MLP neurons of a small language model. Each row is named by its layer, matrix (down: output weights) and neuron, and shows model dimensions 160-255. Each number is 200 + 40 x the weight over its row's rms, rounded and kept within 0 to 999.
Before each neuron's rows, "raises" lists the tokens whose logits its output raises most directly, leaving later layers aside.

raises: ":", ":\n\n", ":\n", "(s", "\":"
L5.down1719,268,166,206,171,248,213,300,192,244,191,144,250,231,235,211,198,269,275,204,83,277,104,184,206,221,158,174,177,128,234,226,199,245,132,189,181,168,240,185,196,195,138,176,266,206,222,198,268,214,161,180,157,183,202,140,265,175,178,180,193,245,173,219,191,212,162,303,172,261,243,185,208,178,232,168,165,185,198,210,184,177,227,194,236,183,179,227,152,148,163,260,269,234,172,180,201

raises: " states", " country", " countries", " regions", " state"
L5.down897,197,192,138,230,205,189,210,183,150,150,208,280,233,162,198,154,185,224,138,202,234,183,169,270,195,124,240,248,141,151,216,194,187,237,206,193,176,188,144,156,134,134,179,53,194,222,241,159,165,208,227,227,266,176,234,235,246,218,182,169,214,157,174,227,199,258,205,210,165,172,270,184,243,183,246,219,174,173,183,170,263,197,298,268,264,143,208,122,182,175,253,188,171,217,234,209

raises: " group", " Group", " quarter", " groups", " rounds"
L5.down797,191,208,235,154,240,185,171,220,153,142,204,179,207,235,192,219,269,211,211,248,229,186,163,150,201,234,178,290,222,166,201,211,209,207,251,185,212,223,207,154,127,275,213,209,188,204,191,203,194,278,192,232,191,169,277,198,219,174,163,159,158,185,178,186,142,148,226,222,196,205,188,171,155,96,205,242,95,207,124,196,201,233,206,145,164,234,216,182,189,245,277,206,169,176,146,207

raises: " two", " three", " four", " one", " six"
L5.down2255,182,165,249,206,157,164,117,227,157,154,218,217,209,249,272,223,97,181,211,264,224,179,147,214,225,208,241,183,232,173,156,187,181,170,233,191,236,210,214,186,194,117,173,207,272,273,146,246,206,147,252,153,184,201,198,205,279,263,243,221,201,216,99,189,180,157,153,172,194,119,284,210,161,228,186,185,213,157,116,217,256,222,169,245,149,167,161,240,148,233,136,215,207,266,181,181

raises: "\").", "\")\n", "\")", ")===\n", "cer"
L5.down40,146,252,169,140,242,186,203,141,237,187,145,188,192,194,156,221,172,228,209,152,211,286,193,154,225,164,253,243,215,227,209,169,193,191,267,205,195,199,175,261,269,190,228,255,226,159,193,209,170,195,188,167,216,195,114,177,243,137,277,180,128,201,114,176,163,216,211,213,188,217,181,217,256,208,200,126,271,202,270,191,202,163,141,227,225,115,173,193,191,233,194,277,257,223,180,139

raises: " around", " about", " over", " than", " between"
L5.down773,212,237,238,246,160,173,227,224,218,195,221,197,167,208,207,291,216,200,98,195,180,189,54,171,176,208,203,177,227,223,195,199,260,191,177,162,139,199,210,204,143,125,104,253,173,261,181,188,191,174,238,155,204,138,173,173,221,200,171,125,218,177,219,218,240,223,204,126,241,256,190,169,180,166,93,266,163,262,190,228,204,203,246,208,203,224,163,183,175,177,200,185,187,199,261,250

raises: "$", " around", " about", " over", " half"
L5.down928,207,231,153,154,201,124,252,213,251,193,202,210,161,235,216,198,214,216,146,244,179,212,134,172,226,276,204,163,182,259,198,163,260,166,198,201,161,215,236,263,172,186,195,198,197,217,183,218,216,206,278,174,255,183,211,242,225,182,192,200,202,241,156,196,157,186,183,177,223,223,211,211,139,158,142,241,246,243,183,227,146,207,240,200,221,154,175,170,139,188,194,248,161,193,343,217

raises: "est", "et", "ly", "ez", "er"
L5.down1331,193,274,140,266,257,178,233,150,224,172,241,205,145,252,212,185,218,265,237,128,249,197,168,223,143,171,225,191,224,200,191,173,204,257,177,269,169,236,231,222,238,221,193,200,199,212,258,210,188,197,296,213,252,195,106,219,233,199,221,229,235,189,138,281,214,147,222,221,181,220,279,212,239,183,187,210,257,255,235,208,270,190,159,241,215,147,227,155,268,175,269,240,228,166,198,176

raises: " construction", " maintenance", " production", "ising", " generation"
L5.down1152,202,151,106,202,184,245,212,176,214,119,191,312,208,211,207,208,222,252,169,132,157,170,187,164,217,174,179,175,204,250,193,167,143,184,108,190,142,233,218,225,295,252,198,138,167,208,158,244,215,299,203,196,172,225,235,196,215,154,200,182,217,218,151,183,224,205,257,159,207,234,172,190,259,169,222,294,190,245,227,236,111,168,211,144,195,212,253,147,154,161,229,200,299,178,215,96

raises: "$", " half", " quarter", " plot", " £"
L5.down809,161,224,134,223,184,196,207,203,247,239,200,129,213,185,128,239,281,142,162,154,181,257,160,189,217,238,138,275,187,222,123,216,156,206,200,179,206,217,178,218,206,166,214,286,222,241,199,188,142,129,261,133,159,224,238,243,204,278,173,281,234,254,123,126,224,223,188,244,202,241,275,220,213,206,163,212,214,174,198,260,172,210,169,187,173,166,193,146,150,219,191,208,231,202,230,211

raises: ":\n", " :", ":", "):", ":\n\n"
L5.down375,183,210,175,148,206,141,212,232,194,170,248,211,259,242,228,251,252,255,259,241,205,116,149,188,147,268,199,211,202,180,181,256,205,107,127,193,196,265,234,217,185,180,201,95,218,151,137,234,268,221,199,146,181,250,165,175,139,164,177,154,214,210,237,181,220,209,179,180,274,191,204,197,207,247,242,260,182,169,158,152,198,289,211,123,171,156,200,123,225,219,179,210,147,222,155,220

raises: ".", " March", " October", " December", " November"
L5.down2063,165,231,204,248,171,200,179,133,179,194,217,161,184,242,275,127,187,234,216,156,209,155,178,152,223,208,254,240,100,189,223,249,153,182,177,162,211,196,165,140,221,176,185,136,125,226,146,179,201,188,199,248,243,195,160,157,226,160,262,301,206,283,152,252,266,167,203,180,218,190,191,225,167,183,199,217,224,205,201,160,261,207,195,153,157,175,245,158,209,163,180,159,246,244,170,267

raises: "of", "ost", "om", "og", "och"
L5.down381,241,201,221,219,268,198,174,277,287,173,212,225,237,209,190,258,199,185,172,218,208,226,247,259,188,225,98,223,214,242,271,212,249,180,256,212,88,107,289,158,181,156,292,178,235,188,165,259,216,173,160,230,211,226,210,186,165,297,183,188,276,186,180,174,176,162,264,259,205,153,254,208,141,291,164,252,212,184,198,256,241,229,179,164,217,191,219,184,189,155,222,277,208,153,251,189

raises: "'", "’", "',", ".'", "'\n\n"
L5.down567,157,155,206,264,155,234,167,132,151,147,217,181,239,236,248,169,191,260,186,231,211,264,219,154,195,163,237,217,187,173,202,157,167,179,202,145,204,219,175,147,252,274,153,181,285,230,222,239,135,167,240,191,247,194,194,224,215,80,277,228,265,267,198,277,171,167,265,249,232,219,231,220,241,226,205,160,206,209,220,167,268,183,170,210,217,221,200,188,134,251,235,189,210,152,223,223

raises: " on", " upon", " On", "On", " onto"
L5.down232,130,261,193,124,137,259,179,142,140,158,155,195,226,103,164,207,210,135,312,191,160,199,206,242,221,224,189,161,206,225,155,150,204,204,216,130,209,220,191,174,238,200,244,194,219,141,153,138,174,166,187,226,213,217,173,229,172,139,162,150,266,240,155,240,178,121,255,252,185,198,183,227,203,171,200,241,210,195,182,179,219,195,222,209,229,226,198,235,234,221,133,259,133,170,157,193

raises: " to", " To", "to", "lin", "-to"
L5.down774,179,244,229,287,128,152,217,185,234,217,170,217,250,251,231,183,157,247,180,213,123,200,183,214,199,128,217,192,237,147,220,156,104,208,183,155,218,200,188,182,208,156,172,206,246,260,245,167,248,208,199,256,128,251,178,189,127,173,198,163,196,206,218,230,270,220,192,225,210,235,126,168,231,112,241,186,221,218,229,221,215,202,160,196,215,204,166,116,142,225,193,143,228,144,122,283

raises: " and", " &", " but", " etc", " or"
L5.down996,152,191,185,174,160,148,214,253,196,181,190,189,236,244,250,138,265,155,178,177,199,252,282,178,201,165,176,184,218,195,223,220,185,197,183,148,270,159,229,220,224,223,275,141,158,191,222,180,247,230,214,215,155,173,223,241,172,168,132,154,207,207,134,239,253,202,127,189,223,166,137,239,191,193,239,280,255,299,211,260,208,283,162,248,300,234,171,201,214,160,219,200,234,234,175,240

raises: "'s", "an's", " \"", "igate", " \"'"
L5.down21,222,208,129,209,228,169,212,149,274,162,237,199,166,193,172,197,176,209,165,250,159,200,225,234,198,189,178,163,187,201,215,165,186,242,194,235,251,269,168,172,245,189,205,229,209,184,220,183,195,171,249,181,205,166,240,189,270,187,244,144,164,196,216,225,167,233,190,184,213,258,178,158,143,201,186,232,113,163,250,225,182,165,225,189,214,168,220,212,214,266,166,106,178,189,211,260

raises: " quarter", " half", " age", " business", " Age"
L5.down1157,196,198,163,170,233,149,240,256,293,197,182,223,297,184,230,187,244,229,169,263,192,202,164,229,215,243,231,222,148,172,164,180,124,243,255,171,220,200,125,166,205,214,238,179,157,149,237,226,156,210,185,274,94,208,199,254,215,228,236,231,175,185,180,136,133,204,223,286,144,254,210,263,184,160,159,157,184,239,208,149,146,209,211,185,216,291,230,171,162,191,253,184,278,151,177,222

raises: " a", " his", " its", " another", " an"
L5.down2042,249,167,136,176,197,219,212,158,237,193,242,176,181,249,186,194,233,266,203,202,181,177,135,191,180,209,214,180,162,184,131,228,193,254,150,168,225,209,214,114,193,207,226,299,223,249,178,173,218,166,175,237,235,240,108,154,161,147,253,246,134,175,178,231,169,151,234,189,258,201,205,270,175,147,243,223,279,175,194,208,135,169,122,254,167,278,181,156,230,119,204,209,216,184,150,206

raises: " gave", " were", " was", " took", " grew"
L5.down573,166,325,183,202,183,161,233,236,163,169,212,227,209,206,170,196,114,222,272,173,270,189,244,153,244,209,162,233,259,186,239,192,203,149,232,209,225,234,164,152,173,256,168,174,162,219,212,161,166,234,221,259,229,214,114,206,205,231,167,267,216,280,248,245,255,177,195,287,189,203,164,135,210,188,215,214,217,168,212,235,189,177,214,225,193,132,171,229,209,86,162,213,262,146,287,241

raises: " Canada", " Australia", " Colombia", " Austria", " Thailand"
L5.down758,263,195,125,214,224,149,159,293,102,245,197,172,207,164,177,234,184,219,193,241,198,190,163,199,125,178,204,247,175,226,230,173,230,178,178,189,213,142,222,180,157,211,164,176,254,223,200,184,267,239,164,226,243,91,173,247,239,213,170,216,242,128,253,212,209,152,193,209,124,229,257,186,253,212,233,170,271,177,123,218,237,245,142,183,262,149,195,169,247,171,209,174,205,174,179,183

raises: " one", " two", " half", " three", " four"
L5.down100,163,221,199,218,139,179,154,246,180,163,187,150,194,190,179,180,199,217,200,155,217,145,167,199,231,234,229,170,141,240,97,213,207,254,260,162,205,257,164,218,208,178,201,274,215,223,255,245,186,105,215,194,176,175,177,147,188,232,245,259,200,223,242,139,147,205,309,172,174,225,249,200,181,179,169,196,221,92,166,170,177,207,232,118,176,221,144,209,164,255,200,299,236,259,194,182

raises: " on", " evening", " morning", " day", " upon"
L5.down781,204,208,175,122,263,227,267,220,188,190,227,217,215,190,169,237,211,193,214,250,159,195,163,212,209,178,163,244,193,211,212,119,263,255,288,152,224,155,190,196,282,220,234,223,151,241,133,165,202,193,192,245,226,186,160,236,212,207,236,160,168,209,241,225,138,231,221,270,246,298,225,169,240,203,161,154,288,263,163,154,257,185,180,198,141,222,193,225,191,210,151,204,151,209,202,238

raises: " height", " density", "time", " size", " speed"
L5.down1347,138,173,151,155,186,215,204,214,296,150,142,250,221,256,143,179,192,199,300,173,188,225,245,177,232,223,246,161,238,124,176,228,184,219,212,179,213,187,170,204,217,129,209,175,201,172,196,192,197,179,202,155,103,194,118,254,192,189,245,184,143,195,192,115,172,173,211,224,205,232,181,229,241,188,217,250,191,192,235,214,208,219,191,258,158,195,257,274,183,149,316,195,229,160,192,251

raises: " this", " these", " the", " its", " everyone"
L5.down1022,192,138,160,136,206,217,208,197,227,151,214,115,169,225,149,171,215,215,167,123,134,210,180,299,204,167,161,293,171,167,145,217,220,187,177,151,221,157,231,276,253,263,138,173,220,186,203,159,250,220,223,213,239,142,112,199,199,216,280,275,237,229,171,120,266,223,194,169,181,260,220,191,211,240,182,200,144,202,166,217,182,137,128,158,162,249,244,237,214,153,123,193,179,168,155,163

raises: "-", "-in", "ming", "–", "-ji"
L5.down2066,193,194,231,200,119,253,173,141,218,169,223,232,163,201,190,221,215,254,252,155,161,230,267,249,277,128,249,131,288,239,169,202,241,214,272,240,196,234,288,207,292,176,242,153,229,191,277,216,205,225,149,215,233,198,155,280,175,170,208,220,161,227,193,160,165,227,197,205,263,156,161,284,162,219,163,115,221,228,202,106,116,176,227,144,127,256,197,193,208,259,175,172,193,145,231,183

raises: "–", "–present", "-", "–S", " -"
L5.down734,191,261,186,241,145,226,201,213,245,176,196,166,215,214,160,189,181,158,240,277,116,189,225,193,225,238,228,103,198,312,219,181,270,248,223,173,265,172,205,206,187,150,169,260,162,226,204,185,220,184,166,221,173,230,195,249,164,242,106,167,170,173,243,210,181,179,192,148,276,185,139,164,219,205,270,137,122,261,181,169,118,157,207,207,209,191,230,189,172,191,205,99,199,235,184,199

raises: " into", " against", " as", " through", " toward"
L5.down648,232,163,255,229,154,172,232,204,219,167,250,165,241,157,230,172,281,225,234,233,123,173,211,176,159,136,179,184,133,176,205,158,181,257,187,230,213,59,192,178,213,156,286,127,226,189,257,315,267,186,212,262,210,186,264,199,142,120,184,237,234,264,237,197,176,224,223,163,148,241,216,209,180,131,199,207,259,198,169,177,202,212,149,239,210,235,153,276,121,106,186,204,252,158,166,236

raises: " announced", "202", " shown", "201", " discovered"
L5.down640,186,241,189,248,208,212,203,205,183,185,167,231,248,105,195,226,220,218,213,146,212,228,150,131,213,248,234,262,208,145,269,185,146,146,133,203,148,209,241,231,195,200,237,263,215,254,224,195,152,179,138,259,252,260,242,207,235,241,177,274,133,210,251,210,229,224,182,149,207,231,194,239,189,126,163,177,212,219,231,246,149,188,225,231,191,177,158,262,285,225,163,223,212,229,275,186

raises: " D", " M", " P", " S", " J"
L5.down1930,211,208,158,196,196,138,227,197,159,183,196,179,161,188,259,170,246,146,216,234,102,217,174,170,221,154,237,185,220,194,186,162,193,262,243,180,222,186,223,175,205,162,134,274,167,235,226,164,225,176,233,135,250,184,151,236,168,229,207,162,237,261,194,153,220,221,197,219,195,209,152,188,245,234,216,187,198,231,218,140,197,184,194,325,162,168,235,152,207,109,180,226,200,191,119,142

raises: " Canada", " Austria", " Denmark", " Australia", " Romania"
L5.down1131,164,141,162,239,242,214,150,316,100,183,225,199,168,213,152,246,164,170,217,208,233,252,125,182,188,208,228,179,226,236,216,189,145,201,180,213,234,240,229,170,155,196,219,196,251,220,201,175,263,248,164,223,193,236,226,183,184,223,107,242,214,120,257,186,179,148,197,193,219,192,232,238,265,122,188,204,215,202,187,223,292,213,174,85,237,219,236,220,296,217,191,236,192,224,118,254

raises: " experience", " power", " seats", " funding", " access"
L5.down1743,170,224,168,221,215,171,148,209,198,204,203,190,210,203,214,140,211,271,175,224,238,200,220,259,245,172,218,214,234,204,203,211,235,210,201,192,275,185,217,176,189,152,168,244,275,208,171,189,184,192,169,208,178,212,211,234,209,143,280,208,179,219,156,186,151,175,163,177,202,141,239,201,249,149,194,148,218,154,256,252,128,213,176,286,223,190,197,195,194,187,219,185,259,132,127,246

raises: " and", " &", " etc", "–", " Jr"
L5.down563,139,207,218,164,208,247,170,177,267,207,209,170,242,245,166,211,221,139,252,136,212,204,190,202,275,183,152,210,215,191,194,185,146,179,229,210,211,199,121,183,175,224,179,147,202,266,211,152,221,181,212,170,209,166,191,234,188,146,248,174,191,213,242,182,176,146,157,221,250,224,164,258,258,250,233,224,299,259,181,237,220,230,291,276,247,225,239,217,181,230,205,165,209,177,200,155

raises: " to", " To", "to", " into", " improve"
L5.down1245,216,239,189,254,148,218,176,206,197,209,214,156,216,253,277,178,198,229,204,215,154,191,160,201,166,216,207,210,187,183,203,183,150,212,228,222,173,132,215,210,175,225,177,193,142,259,228,154,188,246,164,254,251,204,177,179,179,165,234,154,304,190,218,175,267,202,190,192,216,184,111,160,201,185,223,150,242,153,228,195,196,109,191,221,236,191,142,74,137,165,205,139,246,122,159,220

raises: " story", " play", " novel", " libretto", "186"
L5.down1820,167,183,201,238,246,194,198,202,271,184,148,160,173,194,230,209,147,201,221,186,221,220,125,220,217,164,227,157,159,169,259,174,180,184,158,198,255,224,202,202,193,268,225,233,209,208,244,173,217,120,145,218,153,219,199,192,177,140,233,174,196,174,205,229,197,151,188,143,212,187,233,275,204,221,218,200,251,198,183,196,196,206,197,200,199,101,156,146,202,144,220,174,315,161,183,186

raises: " the", " its", " their", " a", " your"
L5.down2202,210,135,165,153,206,195,125,158,180,224,212,168,240,204,212,215,222,240,233,203,174,192,195,233,178,200,176,240,186,201,197,106,202,292,231,215,235,176,190,218,224,278,122,159,195,216,179,180,160,178,231,233,230,277,157,153,220,183,234,248,179,198,221,213,220,191,193,243,182,192,191,194,156,190,191,231,174,169,168,275,182,156,198,256,205,234,245,213,205,180,261,156,265,89,210,218

raises: ":", "\":", " :", " -", ":\n"
L5.down35,210,214,229,183,222,252,187,244,276,219,189,251,234,232,206,186,277,216,149,208,171,199,224,197,199,224,205,124,179,277,212,207,267,173,146,180,223,233,159,186,197,93,195,209,144,240,175,202,180,149,195,160,177,254,150,184,209,170,153,211,178,184,202,181,248,192,183,188,244,177,185,211,199,278,178,275,213,150,177,181,134,93,228,208,163,221,184,183,240,174,157,188,215,170,181,230

raises: " is", " was", " are", " were", " came"
L5.down1405,201,137,217,125,151,155,200,201,199,208,255,266,180,244,235,151,228,188,194,200,206,204,312,172,195,199,201,162,265,171,273,221,184,277,218,199,148,163,189,170,150,234,144,205,159,184,242,166,144,216,175,162,256,174,206,256,165,200,178,157,186,286,231,302,211,224,142,197,89,143,211,149,222,233,197,242,230,247,144,219,215,217,204,286,173,171,169,222,176,64,184,194,174,238,187,213

raises: " being", " becoming", " receiving", " going", " winning"
L5.down2038,164,225,253,160,141,187,182,215,234,150,191,142,221,142,170,140,192,196,198,229,198,145,155,193,199,167,126,205,191,240,239,214,152,210,164,272,168,181,181,116,207,266,143,160,240,163,229,214,201,185,175,171,221,165,216,133,178,130,199,219,179,233,136,205,189,208,225,171,192,155,205,185,154,194,207,162,229,211,192,193,207,190,241,251,231,236,203,165,187,157,193,220,162,103,205,122

raises: " \"", " \"'", " “", " (\"", " '"
L5.down517,214,243,132,215,226,141,194,184,200,130,95,191,161,180,183,142,167,172,193,195,152,198,171,277,188,136,214,176,156,165,153,121,195,222,134,233,163,177,117,199,221,132,208,201,194,185,149,131,202,214,170,212,148,144,193,160,269,218,258,172,298,236,206,251,170,194,153,162,180,262,138,136,215,142,207,186,130,147,179,215,212,170,223,167,234,208,224,192,170,229,213,191,164,230,92,164

raises: " with", " With", " into", "with", " as"
L5.down1492,225,216,223,257,213,195,173,187,185,190,164,234,254,203,186,172,294,191,176,244,202,195,141,162,236,202,221,143,124,230,205,155,260,226,191,256,213,174,213,209,205,163,242,203,145,253,203,234,189,224,189,170,201,134,277,180,88,207,273,182,197,264,227,252,215,213,203,158,251,202,242,282,201,158,225,147,212,255,203,208,228,207,212,229,190,171,257,204,156,172,175,208,165,180,202,212

raises: " symp", " held", " Annual", " anniversary", " event"
L5.down1059,143,171,187,229,164,218,226,239,238,113,203,192,178,207,192,210,139,233,172,274,199,200,162,250,216,156,256,204,205,168,211,171,205,157,236,195,215,219,179,155,155,212,199,260,133,261,213,174,192,190,143,209,222,251,217,201,186,211,264,197,131,178,145,202,188,153,205,240,234,154,208,175,232,175,253,217,162,156,167,221,174,153,203,220,180,198,139,264,152,244,133,213,174,134,198,196

raises: " on", "On", " On", " upon", " evening"
L5.down901,229,197,169,138,163,208,253,180,116,272,186,170,189,158,116,190,200,173,193,263,148,189,209,156,225,197,216,94,180,190,204,152,240,188,228,162,217,171,227,155,253,266,262,192,166,173,197,130,220,262,271,181,201,241,183,222,245,220,210,181,216,240,163,200,182,137,256,258,160,233,172,208,242,219,153,226,263,244,179,171,193,209,266,243,202,295,130,214,206,248,127,197,87,208,173,195

raises: " box", " charts", " market", " sold", " certification"
L5.down660,180,113,202,199,216,213,207,234,247,179,171,210,216,205,273,197,197,237,236,163,149,248,112,170,128,219,200,189,240,150,185,185,189,248,178,176,219,240,214,160,200,220,208,221,245,154,193,189,210,234,148,186,153,209,229,208,194,297,181,207,206,188,198,162,225,208,185,153,204,136,159,205,191,213,222,163,285,230,178,131,176,179,179,220,136,189,183,173,145,235,162,231,222,192,211,219

raises: ":", "):", "\":", " :", "mer"
L5.down1194,183,200,264,210,165,242,254,57,226,226,151,208,250,186,257,223,248,267,186,195,181,148,150,137,182,217,165,239,153,201,228,202,138,123,233,267,199,200,139,225,255,226,236,225,180,170,270,277,200,185,216,253,169,194,164,245,118,182,185,180,245,264,197,148,206,192,279,157,225,230,123,210,227,275,153,160,286,177,138,129,138,195,244,166,153,260,184,143,146,217,162,208,221,158,142,202

raises: " on", "On", " upon", " On", "sc"
L5.down1192,164,209,256,144,205,225,199,129,138,210,205,167,187,138,162,92,187,181,240,233,247,210,172,153,226,202,183,133,249,197,198,229,270,176,262,116,146,239,173,123,205,219,182,182,219,131,226,139,199,217,212,149,226,297,176,232,227,189,170,143,164,175,219,173,205,170,208,254,197,152,251,207,282,203,143,235,172,201,187,152,189,185,223,197,241,222,120,184,186,199,113,214,129,164,187,245

raises: " Minister", " Secretary", " minister", " Government", " Deputy"
L5.down881,269,160,145,209,306,223,223,202,189,197,175,140,217,178,219,185,235,162,181,202,143,254,207,195,117,238,164,233,196,178,225,174,228,187,190,134,219,191,217,195,176,228,266,141,287,172,172,196,257,276,185,195,288,214,118,230,200,184,159,207,193,236,169,217,195,260,248,266,198,217,186,161,222,198,153,158,255,198,212,237,177,260,183,242,177,203,257,178,196,215,141,206,127,199,140,269

raises: " about", " made", "ose", " around", " raised"
L5.down286,188,136,215,196,139,155,193,202,294,159,155,212,202,207,284,211,210,173,213,235,180,213,142,174,229,282,199,156,170,217,228,249,223,174,242,169,199,257,178,222,263,154,195,105,170,187,193,150,216,158,146,139,268,97,247,288,196,192,154,148,174,238,206,218,262,150,218,185,125,205,62,211,220,153,205,180,187,202,209,248,256,215,180,164,142,177,250,205,170,191,211,188,119,176,235,107

raises: " residence", " home", " church", " suburb", " courthouse"
L5.down1663,180,218,158,168,189,185,196,181,248,217,215,208,192,233,228,183,256,241,278,197,224,165,253,162,170,259,163,152,216,258,239,226,194,207,186,158,231,168,183,203,188,206,191,169,204,172,247,240,81,207,186,194,225,271,182,279,171,240,224,169,167,210,102,169,168,160,209,197,103,204,253,222,107,211,160,222,221,193,206,175,255,178,196,291,173,267,211,199,214,168,222,198,163,175,198,238

raises: " to", " toward", " into", " towards", " onto"
L5.down1582,221,210,230,253,203,205,183,166,221,182,186,214,162,204,214,206,229,161,219,228,170,204,206,198,183,159,251,237,185,243,186,206,172,206,222,172,231,99,189,211,106,130,242,173,117,161,246,125,271,105,178,212,151,151,186,142,181,155,259,168,283,223,192,162,312,200,146,172,186,214,225,147,186,118,194,175,210,146,224,211,168,121,109,178,218,252,188,163,119,162,175,197,176,220,232,161

raises: "29", "27", "30", "28", "31"
L5.down1532,187,132,184,169,197,177,206,207,259,295,196,243,192,183,281,243,249,202,196,197,206,178,203,198,177,218,131,193,263,120,209,155,188,224,137,165,179,231,98,223,316,147,174,201,258,203,174,208,177,242,180,182,280,192,182,231,202,213,210,137,254,213,226,231,229,139,256,218,134,170,203,278,217,222,186,246,198,172,190,216,239,293,247,261,164,222,186,186,178,197,182,184,261,236,250,175

raises: " them", " everything", " these", " the", " what"
L5.down2031,217,228,224,147,215,198,235,156,189,216,197,205,171,247,150,210,224,194,160,210,222,158,162,234,154,285,204,248,217,186,178,151,282,191,194,213,214,267,263,197,245,294,168,244,149,154,263,158,221,190,96,277,271,244,106,226,209,185,267,256,163,216,188,260,232,214,217,231,163,239,230,214,175,111,220,162,256,249,177,254,186,190,191,190,253,223,221,131,149,195,215,162,170,201,184,246

raises: " space", " territory", " area", " areas", " soil"
L5.down446,202,236,196,203,182,157,253,175,253,228,152,221,230,190,228,220,210,183,221,219,186,228,195,159,165,206,212,141,229,187,173,146,213,144,222,203,192,193,154,185,225,221,200,152,162,152,241,186,202,269,216,224,240,196,244,192,198,148,171,248,164,202,117,200,100,215,178,285,191,249,260,243,232,213,175,164,293,178,264,151,230,182,180,218,230,187,147,192,196,168,233,261,220,204,204,242

raises: ":", "\":", ":\n", "00", " :"
L5.down219,179,142,202,275,176,193,203,206,203,171,133,225,216,147,151,149,159,262,185,154,253,185,160,238,195,245,181,149,177,198,189,176,196,224,216,183,199,230,256,132,227,205,226,203,181,272,224,235,203,152,222,213,188,185,210,223,144,232,127,278,245,209,180,107,192,204,222,186,221,228,174,193,263,270,168,168,158,165,166,244,242,241,184,187,161,250,204,84,164,165,175,170,193,202,151,220

raises: " as", " As", "As", " simply", "ively"
L5.down63,264,230,217,187,206,178,203,216,197,217,157,136,246,160,174,219,199,262,179,209,239,140,205,142,134,147,187,188,193,222,170,209,261,221,190,236,186,119,242,180,215,119,207,229,226,176,225,272,218,184,194,174,212,213,176,252,221,186,207,164,236,196,156,197,170,202,230,180,223,257,263,150,171,188,151,181,261,245,196,200,208,187,81,204,218,184,192,213,93,125,234,160,254,134,180,209

raises: " to", " To", "to", " into", "-to"
L5.down1692,186,184,229,226,190,271,207,196,216,246,223,178,234,212,212,196,203,238,176,220,162,167,215,178,201,154,222,235,223,250,170,183,181,191,200,185,181,144,201,178,192,143,168,203,157,154,273,192,309,239,194,232,113,189,237,201,194,130,261,179,198,165,161,171,241,216,179,214,146,227,177,183,251,147,230,259,213,181,192,228,241,152,156,273,216,218,125,67,131,190,252,166,238,248,206,235

raises: "'", "’", "’s", ".'", "er's"
L5.down1892,219,173,203,175,123,181,195,154,185,85,190,206,178,231,190,219,224,190,265,222,232,231,206,252,216,199,140,249,175,187,149,223,186,233,232,287,167,206,195,221,230,195,162,183,242,173,205,199,237,244,273,128,220,132,272,203,244,145,165,207,121,227,155,203,234,246,230,251,215,185,220,162,210,242,223,173,246,240,181,182,208,214,192,118,224,237,202,156,203,235,230,192,225,243,219,242

raises: " little", " about", " only", " around", " few"
L5.down1234,217,209,235,205,166,134,199,198,230,274,130,176,246,257,166,208,200,208,125,164,173,229,215,176,148,194,156,154,239,227,145,173,259,185,211,165,195,221,141,243,226,211,136,240,297,251,120,235,252,230,151,211,269,198,153,226,222,203,240,169,187,179,188,271,196,145,247,168,255,155,227,270,192,175,112,212,177,176,281,179,256,159,214,241,187,162,198,200,223,158,224,241,208,177,200,244